MLP neurons of a small language model. Each row is named by its layer, matrix (down: output weights) and neuron, and shows model dimensions 0-95. Each number is 128 + 24 x the weight over its row's rms, rounded and kept within 0 to 255.
Before each neuron's rows is what it responds to, as a language model described it from the Wikipedia text at the highest values.

Description: Linking word after phrase. Prepositions and relative words right after a noun phrase, before what follows, such as of, in, where, among, plus mid-word pieces like il in Chile, build.
L13.down606 [102 158 119 114 101 112 113 133 154 125 143  93 125 112 130 132 122 119 124 156 144 137 136 138 149 117 132 154 117 100 143 117 153 123  94 103 140 102 140 128 162 158  86 162 160 129 136 127 141 115 113 114  98 126 152 130 117  93 125 171  92 126 121 142 143  81 123 102 115 117 110 112 128 116 128 125 141 113 169 145 124 123 148 123 130 114 131 137  93 127 115 140 168 107 143 123]

Description: Verb after subject. Finite verbs and relative pronouns right after a subject noun phrase, such as is, are, which, that, in encyclopedic descriptions.
L13.down817 [121 107  99 144 106 118 100 119 136  97 163 147 121 153 157 132 110 147 123 114 130 137 126 103 129 125 121 129 148 168 160 107 134 116 115 114 162 132 167 131 128 148 135 182 122 137 180 132 148 108 155 124 122  78 173 163 132 122 124 112 125 148  98 178 137  95 111 147 102 181 147 108  98 144 143  89 117 117 109 139 125 109 106 108 117 134  89 118 188 137 116 146 134 144 124 153]

Description: Word-completing final subwords. Final word-piece that finishes a word split across tokens, in any kind of text, e.g. underly-ing, worldw-ide, abund-ant, patro-l.
L7.down711 [152 147 113 181 146 144 133 120  93 127 132 111 148 118 132 130 137 126 107 158 147 106 147 110 125 146 131 103 123 101  95 148 124 123  99 152 115 137 119 133 110 146 128 157 114 130 152 119 105 153 108 111 134 123 111 100 120 116 150 139 127 107 134  92 118 165 119 145 100  98 131  99  99  97 138 151  92 112 111 171 125 121 127 111 147 110 152 111 128 107 127 145 137 117 127 116]

Description: Prepositions opening phrases. Prepositions and connectives that open a following phrase, often at word or sentence end, such as "devoted to", "Unlike", "In 1975".
L7.down184 [144  97 140 136  89 146  89 140 113  84 174 140 100 141 160 125 104 172 147 145 165 157 141 119 166 153 181 123 114 120 157 116 115  85 104 131 146  97 109 136 128 162  97 112 108 113 126  97  98 157 152 150 132  80 111 102 124 108 132  84 128 114 160  57 114 131 118 122 126  84 156 121 101 137 145 132 130 158 109 157 131 157 118 159 119 136 138 169 139 136 166 111 127  88 136 139]

Description: Word-completing subword pieces. Second or later subword pieces that finish a common word split into fragments, such as cri-me, fin-ance, innoc-ence, and replac-ing.
L3.down850 [167 126 136 135 119 117 159 111 126 110 133  91 107 160 153 108 143 162 138 134 100  95 154 126 137 138 117 178 109 135 132 132 121 114 133  97 145 123  93  81  94 115 130 158 139 160  85 128 113 143  74 156 124 121 134 126 123 112  93 143 102 125 132 137  59 113 115 167 114 130 107 125 117 156 128 135 101  95 146 125 119 171 140 126 128 136 113 153 126  98 121 152 129 163 128 149]

Description: Word-completing final pieces. Final subword pieces that complete a word split into fragments, e.g. cli-mate, Puerto Ri-co, Basket-ball, Venezue-la, usually just before punctuation or "of".
L7.down117 [ 99 128  92 109 125 134 117 164 131 123 129 109 143 142 109 109 158 119  98 139 100 105 100 112 113 154 150 165 124 103 158 127 107 149 140 129 149 154 126 142 104  81 148 152 121  97 111 149 162 116 125 138 110 118  89  71 130 123 104 137 129 138 111 128 118 137 130 135 140 145 120 154 144 133  86 104 131 120 121 111 168  86  99 105 132 118  87 104  80 114 134  77 156 103  87 136]

Description: Mid-word continuation pieces. Second word pieces right after a short opening fragment, e.g. or-th-odontics, Un-der-standing, Los An-ge-les, be-gin-s, Du-ring.
L3.down1017 [117 121 116 137 179  89 125 162 100 101 136  65 110 153 163 140 122 140 121 105 134 132 104 148 103 121 138 125 110 124 125 121 111 160 180 143  83 122 105 178 147 152 157 177 176 128 118 114 180 142 114 182 113 176 123 145 146 114 124 177 114 119 123 159  93  86 128 120 153 151 125  69 159 134 188 131 149 106 126 140 123 169 146 110 126 192 107 134 116 124 125 136 132 104 145 120]

Description: Membership "of". Mostly "of" after membership nouns like member of, part of, one of, Bachelor of, plus scattered word-piece fragments and time words such as after.
L7.down644 [155 117 130 106 109 145 137 115 127 139 116 118  82 149 109 141 146 161 147 149 153 107 166 170 128 168 144 136 121  98 149  90 109 134 143 153  99 165 108 123 119 138 124 136 115 147  92  98  96 150 140 119 125 118 112 158 126 184 127  98 121 124 141 123 117  77  97 138 154 151 126 137 171 162 148 121 143 151 193 148 165 164 130 160 138 137 142 163 117 167 150 117 113  85 122 141]

Description: Word completions and connectives. Second word-piece completing a split word (lo-an, dipo-le, chos-en, Budge-t, Amaz-on), plus connectives like and, or, at within lists and tables.
L7.down42 [151 131 148 127 151 121 144 158 111 112 117 118 131 109 128 126 113 104 139 144 156 119 119 131 138 103 127 128 110 137 130 126 150 137 122 104 134 171 145 116 174 166 125 150 133  95 134 119 153 135 142 107 129  81 154  63 149 118 130 158 119 110 126 138  93 125 129 159 115 125 131  90 130  74 137 117 151 111 132 124 168 141  94 133 111  97 153  87 110 149 152 155 168 111 127  97]

Description: Noun-completing pieces. Final pieces of a noun or noun phrase head, often before "of", plural "s" or punctuation, such as metropolitan area, television series, assistance.
L13.down798 [118 108 153 110 121 132 122 141 145 131  99 122 141 125 143 151 109 107 107 118 124 175 148 105  97 118 109 128 166 114 136 128 189 138 104 140 123 134 169 173 115 113 136 143 144 158 131 143 138 129 114 136 122 196 142 128 158 124 132 129 153 123 143 203 141 111  98 111 118  97 148 141  89 131 130 129 100 112  73 113 110 141  83 168  73 117 116 109  92  93 120 108 113 146 138 108]

Description: Mid-word subword pieces. Middle fragments inside words split into several tokens, most strongly "lo" in explosion, exploring, exploitation, also convi-n-ced, st-ru-ggled, re-li-gious.
L3.down951 [110 122 156  86 126 157  67 157 124 137 104 105 147 143 111 179 127 117 116  83 132 157 117 163 105 136 129 119 144 102 153 170 111 145 192 103 134 109 116 119 152 120 124 130 146 147  79 119 112 124 105 127 109 145 119  97 146 114 120 125  88 133 142 114 117  84 115 164 121 140 127  86  93 120 136 132 138 159 163 120 152 125 103 167 127 119 118 110 164 132 123  79 135 144  77  92]

Description: Mid-word continuation pieces. Short subword fragments that continue a word already begun, especially ordinal th after numbers (16th, 35th) and inner pieces like b in Zimbabwe or probably and gu in argued.
L7.down295 [131 151 118 130 149 112 160 122 109 140 119 123 146 157  91  70 106 112 128 158 181 114 132 153 104  91 119 100 146 170 120 162 165 135 162 117 124 103 163 141 111 129 118  95 126 119 126 144 150 117 174 140 129 155 130 145 121 135 127 144 138 175 174 115 178  82 126 119 104 116 135 112 113 118 125  93 179 152  94 168 139 165 147 107 150 141 143 105 125 146 155 100 125 106 136 121]

Description: Mid-word subword continuations. Word-piece tokens that continue or end a word split into several pieces, such as genom-ic, Ship-ment, exp-and-ed, sp-ee-ch.
L3.down743 [ 82 155 140 103  96  73 135 115  89 133 136 134  58 129 108 103  94  96 110 121 144 106 134 154 151 102  96 138 122 148 165 117 136 134  84 186 174 136 178 154 109 127 168 159 145 129 157 135  91 131 148 116 118 126 147  89 102 165 130 143 110 119 101 182 102 114 144 163 128 121 102 119 104 171 122 168 153 108 130 175 137 108 145 112 139 108 158 147 146 112 130 121  97  65 151 144]

Description: Relative pronouns, mid-word pieces. Relative pronouns such as which, who, that opening a clause after a comma-set noun phrase, plus mid-word pieces like gymna-s-tics, subst-it-ute.
L7.down769 [160 100 125  99 129 107 123  86 130 187 126 179 146 122 114  88 127 130 117 156 101 140 141 118 119 131  91 155  82 171 171 122 129 139 141 182 114 158 154  97 107 117  72 128 120 115 207 151 152 119 155 136 159 186 119 132 128 145 141 114 106 113 128 117 165 127 115 123 143 120 133 120 136 165 155  98 163 112 149 161 148 128 147 132 135 127 117 153 160  96 145  99 150 117 144  73]

Description: Prepositions and articles in set phrases. Function words, mostly a and of, inside fixed phrases that are part-way through, such as elected a Fellow, out of 10, one of the.
L13.down40 [151 153 134 126 124 108 134 104 166 154 139 131 131 153 116 134 109 162 109 165  65 165 123 108 140 103  87 113 119 130 109 120 114 169 115  98 105 150 114 139 161 123 122 136 118 150 124 146 174 159 130 137 161 141 135  98 117 109 129 101  93 131 122 116 136 113 127 137 157 133 121 122 115 166 130 135 146 105 117 134 127 154 138  94  88 127 115 113  84 178 139 182 156 122 111  83]

Description: Misleading word-piece fragments. Common-word pieces used inside longer words (wide-ly, Com-or-os, Her-itage, Cor-ps, N-ot-able); also "and" before a list's final item.
L7.down420 [130 148 143  90 125 197 151  83 101 107 144 140 166 111 141 121 112 101 123 132 161 133 115 101 120 105 194 115 162 120 147 145 109 151 183 137 111 122 166 121 117 157  84  84 144 126 135 129 121 139 135 125 152 162 124 157 125 153  82 137 152 135 126 130 131 107 204 135 143 134 116 127 152 108 105 169 116 132 119 115 170 180  68 123 135 162 112 123  99 133 148 118 103 140 165 116]

Description: Word-initial subword fragments. Opening pieces of words split into several tokens, such as Cor(ps), Her(aldry), Col(onels), ex(iles); weaker on "(", its, the.
L13.down95 [ 55 102 119 137  93 115 148 140 143 150 162 148 160 160  79 140  90 142 154 140 141 131 140 105 106 128 163 164 156  65 158  75 115 124 154 108 120 101 167 127 122 100 163 123 110 165 125 116 133 100 129  87 116  54 129 135 113 106 129 117 131  90 167 118 106  90 118 101 119 158  71 147 109 105 112 127 111 112 118 120 124 103  95  90 101 117 114  98 162 150 133 132 145 191  99 176]

Description: Paragraph-break blank line. The second newline of a blank line after a finished paragraph, just before a new section heading (==Cast==) or paragraph (The…, In 2019…).
L3.down801 [ 99 138 138 135 114 125 163 130 126 124 162 105 162 143 115 129 124 112 121 104 145 104 113 144 134 115 136  91 117 166 128 155 116 114 128 138 144 115 136  95 125 136 169 156  70  90 117 115 135 121 106 119 124   0 143 125 123 159  97 131 146 130 137 115 103 152 117 120 121 133 133 138  96 146 157 118 110 126 121 114 139 149  86 136 146 114 109 121 119 138 135 110 140 115 145 152]

Description: Mid-word consonant fragments. Short consonant-cluster pieces completing a word split after its first syllable, in names, ordinals and table cells, e.g. Mar|k, 24|th, Lis|b|on.
L3.down443 [151 145 103 113 135 126 131  84 134 125  85 127 115 129 149 133 110 128 139 168 100  90 154 106 142  66 152 154 116 170  79 165 157 162 140  94 142 133 127 107 101  90 139 115 107 150 174 118 113 142 154 131 135 110 110 141 135 102 130 135 176 124 129 150 110 125  81 137 126 119 155  79 114 140 110 178  89 156 114 120 119 169  97 117 126 130 145 141 141 133 172 135 111  78 107 131]

Description: Clause-opening subject words. Pronouns and relative words opening a new clause about a just-named referent, mainly who after a person's name and comma, also He/She, which, where.
L3.down94 [108  82 135 131 116 136 131 141 134 110 175 145 113  78 141 140 152 121 121 198 129 164 133  96 136 114 127 120 125 136 134 145 136 117 116 156 121 105 182 123 126 121 120  84 131 127 170 133 139 135 146 119  91  94 121 139 120 159 109 153  81 119 114 128 159 108 156 148 135 171 164 131 122 143 134  93 126 126 132 109 138 134 154 149 159 126 162 182 167 172 152 145 129 141  98  97]